Weights of a small GPT-style language model, trained from scratch on English Wikipedia.
Size: 12 layers, width 256, 4 heads of 64, MLP 704 GeGLU.
MLP neurons of a small language model. Each row is named by its layer, matrix (down: output weights) and neuron, and shows model dimensions 0-127. Each number is 500 + 50 x the weight over its row's rms, rounded and kept within 0 to 999. Numbers have three digits each. A neuron's up and down rows have the sign that makes its largest values positive.
A block is one neuron, or neurons of one layer that tend to fire together. After each block is what it responds to, as a language model described it from the Wikipedia text at the highest values.

L4.down121:540562504398451537591476511467604448568449550422456480565506535634584502451465550504513513531482520503479353522534465531486442495474456567551522503446515483524556524497525473497570441585559583513552547538519541522536471458523484497472549536527524404396545511542437465508486438494497574482501534402559495443503538600477535487512479518543538463504488494455502536479594450505529513423527
L4.down367:528459525515573603506489491520418504480485471513530536531576539515578522449548502444542447494458522564517480464465467500471437478498546520494494524421419465410450488528559511484507571413509407442391512457518483453494524470464421465546501448449443489474479470550409449459500492562472497429560505413393449487453497527432453532378504420505475486574438532482444483584504495413463568458655
Ordinal suffixes and table cells. Ordinal suffixes after digits (1st, 4th, 25th) and pipes or periods just after numbers in ranked tables and lists, as in results, standings, tracklists.

L2.down214:608544549496436513515493550511458486531498569493552488429458424459484427464496515465521471451477403460481495536453487498545483512475671439539582447401439474419607485536450464382530540530422567577510474487421531336484519479534563521418471445420492525601550464492462525526436512538504582487511461463466480468615454470521519485493581545540482507410521500504516531547433435515417467570540
L2.down377:433389573445543482526463415498457532506614511517507534516369542518523449503490475541462492399464534418504459525611426421516483533493489385478488501570598489553532458565470584557516563457460501567418448492535488413490537466477477519587578518560461614515449470556506499577420556504455522378459469474491482439539489530495553621506464555516421480487495509498404516477553450458433502565462
L2.down474:497467558520496491439526534527446503551496417463511582456495459541606483539403563525514433453521447561503515561577517546448502518592456592449602590487502450555472479614482497493494589402535533440545524467565541448519512611550521510492426508536390508449516433403523518475554473486504614506460479552553538526565558477553581492447618524466543557550423582449518490479397431467408551465481
L2.down666:582537596544491460416534563484473529566499525486576534477465522509501454482504510472478446432426545409468447593477394462515492523475473467569485499544532501502522448507439485527544550450483520496554656489559519521460526568534546495452532563375455457488568534443528447460539451497538515522493466479531590509535521552404581563566538545448549424538465534539411493575446411432598518479464
Paragraph-break blank line. The second newline of a blank line ending a Wikipedia paragraph, before a new paragraph or ==Section== heading; rarely table numbers or field labels.

L4.down168:421439519502547507437546463543483462535524534525532532467461520460481440475405560512520549443537494508505484536530492414543504457541436420422474483406577573457522538523447500518483504478489536479477534562483461472462496475415507539483467533531479508586385567482558535571541442533587500526532519351527510424453483479532441524499507423529456534485523419449477505471530464401557498391552
L4.down231:418486531501548499573569500473469440550551527485487502476461586441496446616459503525548427434494458518467535548353424501467496456549463437527563484508562562480549492510432488543500601579482481518602566436472524516501463545567488376440428501521577474554519470497564503498521404439580434550547484445560477459451586424381469499521478543519498514516482480513476575464460502448559565492550
Word after a name. The word right after a person's or place's name, most strongly "as" in cast lists ("Marie Cole as Marcie"), also took, used, in.

L5.down26:518543411473529452500536490556491462434501489558480535506510607378504565529465461498467570559460524532583516522542517525550503444490576488509343469449536542458482458490458537538514490494532556545507503479565360573518453617535481519515476498533563425461579475639529460565548594465575554504475472503508436599495567543536500519439578513594527476521566616436477620480527545497481502504473
L5.down168:454570480479501518528546506514502555522528430585471512533460484375566499417575472517451518505512508489530500536515488510616515505596461457530538460527423479492496573586443498486423477425604507526472459500633457465508508521552427523463475454492524474498662538514567500458509485486553501416494453524447508656526530496502544545522516559449509521419578483540556620564580549643478552459487
L5.down236:608516511519525530425504483530430446538469479462561481472514483502441510527484494413613550483487431548513535480538426438439580488512452403489547526507540503606436532539506484546487563468486591504477466546566540582527374505574494503463545498506544509484522569440461474506504461533502471414508533472464472494483504582463402385496521507541483434530513582550479475456488537594462435586472
L5.down293:510508484579482492575512540510483605537431454506537537536524426553510512524489394474461494406473434597586472510420500434506494433521410531477542562494514516504458547487430525437514529452562564482593549506512555506534555534559444531532417501598564480470572399393553503494507520464549522506575528456486554488599534489492559458521549526543471481465501497565528501486416465565517530433503
L5.down355:415550536465446342396456494473482518616457477614542549566508563632596547508543461453421397480542491497561558411458512473511475587543488407599471545451575518488475492523572586517408564489481547481519484505491516510575557480559521609493517476495421457452598519455417524577509458491491494491442530455432556522511392482482468560512498537429498457470480588491443541579457534505474512517476
L5.down637:505522522533428430470519494425491500574473509446496469540522505576525536475481548481561501517539575419542517512511520474491533428516443596514552563510486481443493517518571506457536606530482506428456433519466525468496571539447539462494508471518530563477507535529416441346469571443521505428468488597478510536449419466531491487430444486435478513377467519506470516502539480603582436433475
L5.down656:430421493510615441414518401516481479501542465487453457536448488504567470473578475468511620488416496511519499503471494496475505521507575418519582406540515422544538517429429453485464501526517485517485537516512494502418490599507518514514536457517403404532483483554433544400531491486409525464529489507439506491506580578535404467627527519580494556449489599522479523579538548508522588550571
L5.down693:526532541532445465516510429568544569525545424488452438456573532420521486502482583537476416462538529473456565442514487533516487586524444534586528456560540614470564527492512624469433465519547453472505450543567498497613471407471497501523559528535605488512508504467415411470636577578422424475548485625522474455425417479475503470462472494496514545510536512526463504511524492564511466445516
Surname pieces after first names. Surname or surname-opening tokens right after a first name in lists and tables, such as Mc (Jim McNulty), Smith, Bar(tels); weaker on CJK name characters and decimal digits.

L4.down39:525525531412511496509436496498466488467533462528480490488482509518560515510474517479536468453537500449580649482450428451471591548544448479540504525503432480510452576421473499467577522563496552545508517607465595436553586523443528482510423569413616485390544445491415476512548529580518476473416452562509578502563525525475460484532475614491492508460503555556548480503465539491423487576546
L4.down572:392556497527482498502487467517499472512480458471425453332496537465462491508484478473519489421624420465555558488549460400513511542460476501539503489462476469462588423522490489387413518527525535555580428544481543514526469476398549579578471557395562528495528497443540558513483494520490520465555443578528510520552536401521469450502583450533491436520538548639480524514465515631510469610463
Decimal fraction digits. Digits right after a decimal point, mostly in tables of vote shares, percentages, coordinates and measurements, e.g. 11.66%, 78.32, 52.45 m.

L4.down525:466397491543539484468473585545470519535465534500497622419524530540508421448484475490491442470525421568396443517525478502561473624433416618517517539524538422511498451502497532497442584466484492463493543527501549515519483491510511463567498516465420503517480462466514553440509567484566515468613557497546471461546484417484441447513472505528534538531494596542546417488493458532425492602533
L4.down660:474526441457642522526508565482507541572498415535636462468561547456413447447530505430517484542520526505471511512511489488582536409552460490526517557494500507531502431514508498566512594521572425431404438464476513522500480542501496527431539472607495472390522425417499398469503463604510484544439483474557521457459511493502529463426499525425481493550476453469462429523461449428497549453604
Number tokens in tables. Leading number pieces such as 19, 18 and 20, often year-century pieces, that open a cell in pipe tables or stat lists (|19, ; 18, (19), plus odd word pieces like "man" and "on".

L2.down32:518477486595557553522531629526569440504443411576499488583510487532514513502499538449499498522506588530427564514478438493480628473469521532441453647495490573478475535549449587475425467489428470409537530494424503570434409647481541535558570507519434485478479489543525463458516487503473551564506536449522475442552532481525465615513502419425412523565538497537519386480546517543511497501518
L2.down78:513462474499462516511546498507481550510534471652484410452547509462533556550497578463447481424447533474359558541516551610502528407465467530483546507527478485415386461563465531519501453611536450439448582520480493508531483492517487531468476482495495457429452504516505367513481595426512544463484441399488563393517453526515389590515574521524512494541506498433541457505538456556417510550473
L2.down507:375584532518563374487521490447454524544504466449488506473611593473546482565468478482471517528527613427525481407570449544527530534376587487463488529478487478499437561530557469468448566527610522513488536431397484393517549524472485468466594530533503542508537536481535458499461515494520514514539431529620523498489466566559441478486550506390497443440440486498457466511588518577599427443506
L2.down684:532614461467555530484469542496557554484429432386498404592492598469411576544479457490467523489557466427471497437496482576499585470462440592466450438612450455504561526478450533469524518528513465426537584445496439531437521504445545518536476461515509434361477523531465467585459493488520447543463532431480523486485508407505447540470495469489539506616423542494487506463443563572475498493536
Token "in" / "In". The token in, as the preposition (in January, in the 2017–18 season, in politics) or as a word start (incumbent, informed, instance).

L5.down0:537560581515428477496483473413482533483506471493445524581500525511481454396446554458601496557492558401501615483524451397561506521548503402510462447511467530488587514541523489526548461469429485477463543492486565520536478485479513454440450464505510479488440483571569483406461541473496449652451412486463464464499560456477538461508553472385513490408555588452498444484494391472477575581367
L5.down132:556512460484471540490491495552501476490514544556449552408468438433586489398455492482503372522469437554556436417485479466484468504407527596402415504399478521441412541518554527438429532504455503453503476466415500485436491452545541504519509479446488547453518518499565478577478584467524480485527588441480554542444532547395472518536509463514513568529477520503531480497484573512549540434530
L5.down218:425570554512465522518527448458490423465542470443470519490456495479455522479435451545556532487665500506495514541415514553501558475558537523527541461429450498532452431464478478439530494450584554451402379451479542395422512491479566437502535515555522491392463482574525424487530479489483481446572436532581456558498515517534495535436557454521400554525506462465443611462593582532441518553457
L5.down241:499506536471576527521514589545484549385594563537574514452511529591488428473510499445469477570450542507443546435464499560547554515423498513518503545543455517463536483481536541548465564546530431495508455439535517485490483487519544471499515533490419499458484494442412525525449506495429489511475541474566451588484520526605575535467509437453541617515546508439547574486418501542416564470606
L5.down262:512517509554480463513523448484537501495445470527477444459431578371446464526532496513574528527527547494491507601546501521503418499538527395575431432475418559472470514500503492530531573551432608583522495611617479568532539532491508559436617501521474410529566520494569490513566540501434488516479492461513572520534447460440523489477510496459507587545424549441487610441454535426503528546500
L5.down674:551544393548513527535586477530523527444586433446540418463444469585499369497473491557529472413430479490528500492582453481472433497466532521550494447547475509407459535547472591525424488474491451556450481528486536524483476568524483459530554421452441517527528484510401462570494551483476636529619502485495436581510585489423492438537565480478418505413408510541521463517412507505577450508445
L5.down675:510534528496542499472568568456456491522509349471478563552566490441532452438537451542599540498517476434575390487496449570554512484554521399526489509570509472469540423493456522587529413465557448486616466495499452491485446569539519577594475548507540515467457550519480535505455536479576393520475422518533540528499601456449483403519488600506520574382508529485437489484504431541573477518520
L5.down702:551538536554588519459486455479442575516492459454506600481585505536551408490390521399597522586487485455448516490478508444470569472550410572421627528449585482510565459495537522597468505487535574495491411582447553556443529416569544455509487516575541498527523427495560432521502431522491447419475414528597527452491511468548474457469471525493438587580409475474454424511516503492454436479524
Ordinal place words. Ordinal words and suffixes in results tables, chiefly "second"/"first" in "Silver medal – second place" rows and "st"/"th" in 1st, 40th; weaker on scattered mid-word pieces.

L2.down138:550423511553552489544519544559544492556527500506528520525476526463416540463462503520532554546437557464516488523411509469456578528471426413503608436565515465448516529497597490451469503471422519510499404524549494515494550651511511436515522487452505517544496545497462449520538600475508504460482499539545540477513487472586495490438463542491528572616475493546614572511517505440437438530490
L2.down224:514515466499558517525479420542536493482499514471588527523569511505572465426501492501506426509581496487551552447466427502509484513491464474453398586542498486365458421487522442494454543449396546393441589465552509484497526556493468416564439505517477507543493537574571522460459407468371541556532547546583554520497491421459557507500489490462560366505575548494601566549499541522522490384521
L2.down392:516411542514464515417511565519500462470503494540526474486434432504477535438523515455565575492480489591582568513533491474448556458479461462464485410493593527547427535483458470537533558478358482512511489505466445523441604517544494577464492547502530487436518520456470503519498492515506544457514457525577509542437468553490552554546571548492588495514425463529471547585584473391490518463535
L2.down468:498455652463546552447531452510438479455445470482645561417526430483554485560451516479531516457571511486508579508513608526532501513467443554503465429501453456466423517454516505509477399371507420537440504540468517493460428549528443548467472463524419547485514560517529445507496511423508520508417523523500514452491490518593482425461472581472588477466506519471514519503477481487495430479480
Proper-name opening fragments. First word-piece of a capitalized proper name split into pieces, often a surname, place or club after a first name or prefix: Ma(drid), Na(dal), Al(buquerque).

L5.down103:551461475532491434454486491555475506541441460574504576512505429594485407494521450496478483485564536445504472548476509466422483560555484486510571487470488457522437494549506463599560628539466541462529385460561391534572537544554470448465514456584478483481579510424520474498653529434525500483522470563540557494522578460422546559569439532385466480493498473538480456518596466490448390523473
L5.down112:458550439514460533539550449425484627535463494483535531443495558557648564474586513460412485475470518465424461575482549450430497538460577484512522424556533508562492580518485545553469540557536450461413430548486380436443459496519473470580526516498487492558535573469559504529553554537441511442509547521503532591534524493470401461570460505549508512496561591457517468503501492522571540466413
L5.down244:433554532525422427415448516468570557509445556496499523479542478509510424557499543519488512477533592538459409412567531461524570518424545561510478571514512492513471549485509500494590513495537482466586545549491582537426501522549505487466463560522528435518508512472455467434617470473535490525472409527529565554468527514507438452559475506514610511375491512548486484492457431534504469537499
L5.down283:497549412522483488425467412431524505469452428510477533478515564494583518525495547511492478561493490582551462495437511417455604447466459462500608452442540495465488615466421553517446532463461521447479531475483474478487529491585470527569527465552472466491611461561360536480500563498473502574491466497436632517538498489429568510422496528510444463442567516544543527564522468621494524450535
L5.down356:490625438428487504430458464524502519483476521427523531441566502494419497536460545542522408349524504481560533448378459454443482441542451524424479387478513541464629488468432529433417531558548586508463509525555440447504525612532470462361506514489563467509511500510476514546513508559504473439488445454513478522502530502519522463532411464441565401495428516464440478442509508586561464499560
L5.down437:434519507482507443496447404515448566542469555580513513487461419503547522550442484527470427497572592526503597596422534511501447498554520423503551520508515469585561449570554448405506515544574537478454532594611548447487490498500587464515450569496513482460519539500440498526422509450501490529486451443530476534466443507420534441452498384450535494510407538525459525437482530488495457553496
L5.down475:500514526502467383560548527425425461489477485544544549502550448387486532547418492512515558547471430518476624553533524463535461470384525481578486405511499561547402558494517506449437497558498455468430494445638527544498445483519490492453589447558393478475581490541441604382561453545483498506494575501500598550563557461460616543516474607449577475518439497542535481597510530513598591489453
L5.down619:417569487490487538568537507485478489549425477532493499576638461454503539533542465533538537456577491564442462493529471516534573450458471533502521487538550503505470486520496403514474399478428430509455440550585452519558434533429525448491449508550526496512471450525512515393520566573438400548527509562533471498458580549522501463450465534460569444523491551473554516420581490578527531535490
Surname start after first name. First token of a surname or middle initial right after a given name, in tables, cast lists and results, e.g. Richard D., Nikolay Davydenko, Sheryl Cole.

L2.down81:496531463429543506383434492550570558449447467507594499529426517524523572483506371489542508513549504478397528495471548442591581505499458464490551483541420519562533545575511463572560500526491540563611583467588428455526451507553473519534488407520440451523514469574523494528463431428453488525461580456486409401531490455492519456499469458549468561475572526537520485464507529544504514588512
L2.down123:504543491610472491473529473443466497482480528391481446508492511573506445551589588448547538536451496433442458517520405452455482498496432465547473581508432497473621372533579466540530493540523537512466510596530536514543345516558504458537423447513527564470424473525514533515558512539512563550455489497485554471471488486570523433388523552518512474383582518544439502489558613433435461418470
L2.down152:524535521469508575462512471510526515496508501483559551520496470603464506584486506450513514531508550481459460484533498427518568555514598485460531443470517470537434439580461538556483454516457551511565576476509416499509570540543585477516488469535446534422417399535509540417474511499472513541466495453439488526545498522517427533526539555543459486404498504531569470469540490515516497479415
L2.down364:420523533540475568399506545580527560556456495457529460509479448540496621568579515481511471458497600494517485513472491588554467548477467494458435448527459442609408548473641541463515503467515495458528456528560552483486477472500460512498536423613406496508537469507527477508467524472474491427591553481430485493531492426539502474454619436403556506455452453500501549528473583454437462441550
Year century prefix. Fires on the century piece of a written year, mostly 19 and also 18, or –19 and –20 in ranges, after in, born, or month names.

L5.down459:511472470568452479389541515479473535580469510487403483589469516496522628426474507432472556441483488574517572531522508513565518548452508446539480446502521464485508538433456537411443508498608464574566490517387546500541453491462407503503554588393549514457514521513439444416540474404485478508558531424522498507511511484447482568563474495503407459433536480400514444341583510546457532530548
L5.down484:562538572484462562474527550546498575472503504523546490574514588516472529493628519385501441478535507533478476512468518497536524611578516521543569490566414433576478578478506518513418542497547588550538511496630484541478567549517579488586508558561494502576578453495501502511591454555515469601491405493520535583428492449518590454607508567433573503548466471587458558586505489487573523469476
L5.down519:438435536449461421500604512478489463485496546549487504475419383534472505551560542450524537457541556540568427564571489478448504430460494488583462428491559427535501459556519470563519527492493514542487528573558499404565501534490465491443501521513531483549552456571418441407477561447469538432514565584442504572611494468543520507574433589478545463464486516488539594530507545488473586505460
L5.down586:501485512452462566506535437443518555535508522499483484546640491488583460536489577449549499427516486593450420530515577505514465608482582536521521576506575569535547518553460503473509584461494536578541501515547528399528504580569545441499512526597485437511533470417417495509452453481534522506388448455530476519580593503553483416446398539501505550468544434605480447457486626477550516526504
L5.down594:472486479539479501470457460443496426530401534475462488541565480438487446570482573484430532513533508401591520519562476547543446498493456448521541585523502464469569479558479487462467564436531527445574504496566546494420440509481491480500494561462519490469501441494523563449536520350454471515487624483537534542471547512508426535441453454516481416532462432434417456438422504540473406514551
L5.down618:547445500469454486527481456442504427433497564420529489559583577426454544474516509530497417515477559464460527584493459531521413513572533504534493519550597485570506528539561457537461475478539509505473567494536500622552521591415535392562496552555432523407421447533530496497477482554449596416421521509497502520504435530462459509560484498570459550559435544465548522496453427460572428504463
L5.down639:529504512448526541535456460371403521562494496488523437541524485583521463491496488524505507525584515440498604629489507612387444489395458550477500537479479500426452556565524484558604482483513396455604510525539545502496588611527577448475399454374416511507524503555543427479502566449505523539510532438538471492351508472591606493492515448566470495531456539501457486498439435531556550546564
L5.down669:538472499461471549493445500564452405571548529449492659498511483447463571509576492497456522502383490551546492475521482452570515515528492492515538476505483560476491559508525462473484553403524431481551528547417486528447525526451547401436494453522544506401497528442604598521631480544512488516447511518589534522532418487501479409437417513477438540433533478532511461525500424559488465489447
Century prefix of years. The first two-digit piece of a four-digit year such as 19 or 18 (also "(19"), after author names in species authorities, dates, "in", or "born".

L2.down19:544522423521538517522488510486503437590449486470450433515364584498491504463503508474506529501552628470542536495450486398528478438486421493480474507427599482539475442480574397547431495436497453448507498475552374594430483614483502506481541492531447585552569500481414510470527526453523542489517417379603424572526547569455551441497469448536509464445528518482490482416539571456518445480603
L2.down171:486463532501544498504545548416467537554559560487577489624494418506534483452516476473458466476538459504450422515620560544477574562460571538511436621473536461420478466515570591483494525440556497442442450473511447465483467561426471514597612544495577481528524493479385420568496491537524498544521507570546489403471540522592514645424573453541536462555524510420476469527538556465457476498529
L2.down179:627483423503613494408507554450432474490522460483524395487576419538520482564533562558496490617504445437416581528485435537443485549510490430459558442475483482510402523427408518475576491430534408447449510440414545501523467502551535565497570558468502539509504439484532524476439549527538499565527502642567570495400476519571507535521544508483486471519560408436498483490342531517488472489557
L2.down661:467520510501433462494517489579440487486430497535448482547571533568517433476381407533438425537517538511491570611454424534498499529409409475496544499475522475517501535523507569510461512458546572465466520392440529443606453569438442447549586541455500546542605501510430413419568479450664577522502493455563496520495429454566522517463640509443543500446398493546451490624468536432472535480478
Mid-name proper-noun pieces. CJK character fragments inside Chinese or Japanese names and titles, plus starts of English name parts after a first word, such as St, John, Street.

L5.down48:545370471485496488421562534475486510421506512478446549523549570572505510519518490491544460548431422544534561440410509523469586583425484423528533545462545480440532460434478497548537472516473484443462510582495573611465532457502545390572520563517474595418404468510460488525535532552456485517519525571509543488459470446486409442439448525558425474645622519466432444568422500465480419560478
L5.down78:508385481484524507446608594504462461489438522583453561533517465525443517477522410541511452557490378470519399529478517464504532532526475455427574575393472453458533469513473454484394458497522713481539460504494441538547537431438562538491536452430397582502544457487562506524504538484490468583431545410486551452466552482417508430470500548471485491505522606411493520562502431512416391501468
L5.down260:599587433547506570550532540485557495463516447555476548421487530484465558475537452516476446539487494518440403429562474527504479575446527509476513385573477493515533491406411560471491533477515561556463557575534573390474458494536498508520447479526480489508559574459492502508561504509481490479616483478616521538540516566533467481591473508461558464497548403569472467603528526597546468556495
L5.down286:478588475444596583563572481506430540469435590416425513454475562513520488532609537451535517395509495449447490548425513423499398488535486474506501526441553474480555437468437440541500443513422613534484550521428510563444415524504475495545503478431563569527515529538426458541487417587517533555543521343513489441512599534475597425533456432432535490528509477589441497546494504483442534554565
L5.down357:534506530523544600560506448490514511519607506482485555411490449465496441436456477549554531484581516394537520509448465474450537481445536550548506485422445490389541436506482442561492486451506494403473467493622594585477479472488528492406533520467506531582524427440475560544466566416499522472467499493449574456582538423522507558501460427496484593589518500435475483569549408498488567541503
L5.down412:543452509564584448434477575446552462570431514437507518467408423497462465544488480464502505548448380380416614406476542453491519478478499520513510485435570504429517438465479579414448592542526462623361485401574630400514542551534439591486522516469498531402538436528509515527587430437455472504455481428525507520582488550537488523428461546548450542538487532404500485555522452489464613472514
L5.down624:566517419433581528553505563496524559488587477486479507397480522518512390411436491553470547450501503424433521531508509538510550582418375505524473502492511449400470509502591516514451508522483547430433496411432547409576487438611487547496419564451444475480446450421495524568517479480468598451474578316568459449476539466516449547458509549498523504568489546456500482435485449436506435519506
L5.down635:607448450536522602497445519514547482467546471534571420459553439429454606406485509500508520487435492490517519474567590538454478533526524559497450489451565539552573536492432536422424419593507496520476516581474507473547453456490482475461375479524627421476478447488538519515471438622477459553550574635514492568514559573483520498441571492550448475502449473607494473504475544433548579489526
Word after proper noun. The first word right after a proper noun subject or place name, usually a preposition (in, on, from) or a verb (killed, trained, finished).

L4.down265:531410500541487581452513543563389543615534510455451464459525491550562484555557526453487501451577475546513473422491525395472466468514624476590485501420457460520410595395518415467539515471494425557473483519490513544518501507514480519501484433519558445484450548488492536486499413527502490548518657576500587481471462523478497509508467482569445436385463502432529576471490441492454505595480
L4.down366:452565407480554449427486578506468434521455481437527376525448456541448507495466479499491509470505465529441446514525513476392567503415500448522463564449536541550461537473486483530487579559537428513405483522512452538503522488490448421571553501537493450483447542386541533495568521529445499453526415553495496554491445471540550514528487504454487458497456566463464470466506540432489558518519
Surname first subword. Capitalized first word-piece of a multi-token proper name, usually a surname after a first name in lists or tables, such as Ku(shner), Lu(kas), Ko(untouriotis), Sch(wartz).

L4.down182:526524564511439508521458397429505483479598471491559515447439531568526474524475430604535499549510481557502503571486485503468562516452528485482603431617549514434463495497511495563481488450560433557480564440481486522514555466571528492451502514438523390547455556490506504562476404483498515510423442495514555495509554492550624484500581568481417552556516441457434524441502504435501466457437
L4.down325:521431536501439481460526488533565418510533482538504517580486466532514532485394536541476552538549419428508463503528503541564376448489450504530461476452518491447460457463452456608471487421452491641387459559439541451522456378510455451551492529465539465474571454492441432488494518506454493501508591463522554483536452520589471481440562583557433522464540532439456546589405505449507459526510
Leading number tokens. First number token after a space, often a day of month, the first half of a year or a count, e.g. 30 August, 19|94, 14 goals.

L5.down30:457401570479528439536519548460489434490480595536499419469424577626482518502507448538415549543494490534437441603455508604443525438456531519510476567479528542509487499486435472488535440533523560502548486492542570508439631564445503439459519540526481425500501521451507533575431499463513458504493527487407432523562513499485572537489465416521562565490451449505533547467512501489456500482580
L5.down111:542538512487545586472460468530528537546532461535512482483466461483512561496524564562529476444563551534480460551537593443467461501568568586501463455429472530542550533516519534490531498463513540539532554512444525452480550506479563537474515514474550429403546501575486438529518566504543581601546549557391497490505480536569479406544574539537541481539386554509471501513435612487503491510551
L5.down326:529529503398401550563535512499577386504494557415565453515510536462506487552571485563463502540434435441544438520538584504440506539503474542470511544575496420622472438585498446462446521567524574595467519481440405503546521519496492594405529462501555495453463530451455446485568427492487506485472492468503469486521417571450458450459662541473564490505561464461563577497531375535450465430480
L5.down439:486515483470464520353531466572463506469425482561490565497572424557448492465503490478552407470621510475538450574434557457564527441396485491541411477487395428506510496518538579455506590496556550473508440447440484489561505534579574552522548572532506511543541474537514458511493545509456508571517524617471497537472473561583582458517558551539509560515543467459447477467450573485480457432524
L5.down464:534512527529524605527514404548492518462577523551538440517548430358491534543494471421426450518560554525452480488451554466459473531558481516499430445490469514497457468510476492519483531570451452563432483443442507533431511568449542499555427451481372528519486523516404505503473554470564575531485464573486475514467471549483464589525484408437425400339551454543522400500478483493430426460496
L5.down642:517510432502461479473545528524452591450461507503526526405417416550416524525517506480440486551463492482455536526495554514511478394534505451571495576564494415479525474395437632504384439611598461578481473462428437473522486472462555483442574524425436528534577430510537426480533432465587513478479515454526529535483551499562535503454564465490522487463553467564556486527449485507507542473595
L5.down686:458422529472481550540426531493565496472483474462491523379438546483593434506524534500486616642555400544521482541531535516495443609509530526568499410533517487476391555504560484543519485605519506599443527553465546530508546472515555672555604434454407491590476578477505494598480555521510556472540447453532526526510540478516439510493557550466513505484486484457509380610501452496389405505541
L5.down692:487522565528489437421486499540509473484548440469538525538450579508442478530557558557533501473430495474459558562452556495590457548536534510559536495526556574536522493549535516563557450434544503554467500500505563539466534405489490434435522477454566475589487479457561511494417345538490482430494451535423496470425399356578517336481387460376428438557453477541464467569475501448501482564519
Quantity numbers. Number words and digits, including their first piece or the end of a split word, giving counts, dates and table values, e.g. 31, e-ight, for-ty.

L5.down38:478514436475426517498494540495568497564534549498532529414510454534505421438654504483560468489570611494471428611555604482442462528481424538485407511459556475495425489443490481491462475488528474499525523445398566498377534569535509407473526501441556513459490526540490478582547449498442491538625412428482558535546456486430471546486519517567573510566546529495519484448424504471556485457439
L5.down56:422551549470469462507493524545533432473515479482374494439432538553482476495549441470459560532550506568563429521486438562557465593519500401504516507511539470482519429448522454537460557513477492508458473577608516474550458537494555533506423584512594454510455380536543544395519524558521467511524550429462486449642491495547538502576430507467477463456488503529527523475557523477517588463466
L5.down134:546561524475602472517581467462475480559476588495453432467490568520460455544488524461556495472462509543507479539473428477424578490469462524521483515529405460510506456545441507503515434475513544482587531463500486520448473549451502437451439508459332443555476500517490441501442472518534513480470551515557407445457550513543597515501576534500490462525427544435469482503471475490472471467515
L5.down222:599515505429521467436540498458491597516496485505486490450534540585515559449509545529510505463454444479400538509441441536552549546489434522535564557451404413485515502490430552539570554511515438615528562509480503587503472500562509503483440504480468455473518536515480539453516498550477596427448622426563481453511496511525454499512485547440493532561478507405581480516505494516401405446525
L5.down415:580479651592500547501459524484366528553450476443435486519424473447504538547545418501539543433442470542496551481515520421528437449512404531466473507459406495561446552449441543512535567419513520440501493579474505439540569519480526478492529444491432516505506535478481521392472412478460432498503460442452456537472552485494554598479471504470519371502472500544461524507512432517469567391527
L5.down448:485549477548539532409623447471539547470438652500431532432499562456517523549508548442481474520472544469403553494515536481462468571483497580542443488476481547521493470613505544481449636553582499553493463549480458452489432502529543556482527462574467389505500485457494517468546460476613511462539564469512524565517493471555554431521576569450550522529456502494503421508526524501512581492434
L5.down494:540510439479518554507470529438561491522457569436484630497473483447500413512475449570530582478505556487364609517482488504573480520459495465471562508399434576463508424488434447486396601619489575457556420499462527524481464499540506475505426454515484404542501584404485480490521498469516469466505544421407543460466506488549455506445539451516509490532513485468529497548435477569541426504475
L5.down683:462492512507472503521478392501469466478542460444536485483550573514527570528614524479412519402555490494518489525425430546484464468508460498490515488531439501364553481531461535403528597451417482469508537527461501514468497596459522479464515495448476488476401486419517476472475459504564553597594472468533625489498462496529487482367531422472585556437459470493516471476541514485461568514428
Blank line before sections. Fires on blank-line newlines in Wikipedia text that end a list, table, scorer line or paragraph and precede a new section, e.g. "==Habitat==", "===Women's", "Schedule".

L2.down109:601428426550493457562522443582467467474473463454560489390513536533460492558520509514460562526542573528501500405571557541438541581397456507448508514628510534404480475510515575507486535474477525462538541485432627457444464346559537450468608420577485470487467487533513462508489555481462514463489458502471500571442418530443534593487514463525579516530486485516468555635459551472497488468521
L2.down176:489500483541438569509533524576496479533542514551505551442494512478513544471444477463550560420552449532547445478512506513502355577486535603527495488460465566493430422554502407464452507493495436548502513519433505481456520450501477570517545450452528501466529447452520567348444460520510587546500520508455540554516442510473535661460449385486452536568496574438530604461485495434557618482555
L2.down368:486490525445489582592529492502538491447570493538513566574492477629474529522565492518531417527617436462515404489446601428574416483500486527458457475535451541472455618554538512452575566456506455434519447538491458507636444488401494534538545525554471528502507463526501443499558452554529617468578503488478534614518498540443540519394515494505544408396556461541463511469473505497523486532588
L2.down671:481560403470524482510479536416564480349429454555474516535494572386543553499493517608558509390515616513479431513444403481446541507529563462458522522503472514464478492461525544519509507594545548449553421508562451515422507473497529515562485465500383565503454436523483571403441480517561479484451525528525428456501466470507520484534530512489514388508502452538468510431492542533463512431518
Ordinal number suffixes. Ordinal endings after a digit (th, st, nd, rd in 25th, 1st, 2nd) and ordinal words like first, second, last, mostly in dates, rankings and sports tables.

L2.down28:571528508484467457521410487529606478521601505453554552480524521560579543518601563445545529537452465570463461461604525532508486497496581516549442494496510452493569615609510514448477395479418566520484493439478500510441567508436547559493561516401537487532517504504407564487527547540460474465529445450451497407522505521572551474541498548458520473540516496535651529550444415444493554423485
L2.down312:496494560493553601439572511476513527494455539530392519503459393513579467542531523489535451566537479428502458537497521561520623570554371513467527567480441531452604441480547458581520591552578570452504569493528491538464504504552488462558540489466470497510524452625540621438502550585508510508496463484500486382530542519518480438576442518536455413463512523502525492539571535474554398509461
L2.down456:572520496460563508513525627492422500421571457517505494529514571514511555538580482471519581548528439525504512535433600421492543504562493496535561538472568523515542523495500442586510572471414533520528353494489608541481525491452433521555480563519464563573488449525482389538543447485524569512543531464438545507514606411559529482543554467491427574448569429622582512441512506473493474536458
L2.down632:472456509522464519462516486545503460514440459541542608538505478427464473480522431474521407553601531462526354610524583576513505508531487545659555496458417382512575506486443561574469557458506590514510543513506511575588473522477530472619587530496497513588423431596506465522499554505597510407512522352382528531530499379468506471430522527477455554501527508593489474439520500550532513485465
Two-digit leading numbers. Two-digit number tokens, often the first chunk of a longer figure, such as goal minutes (68'), dates (22 Dec), coordinates (34°), percentages and scores.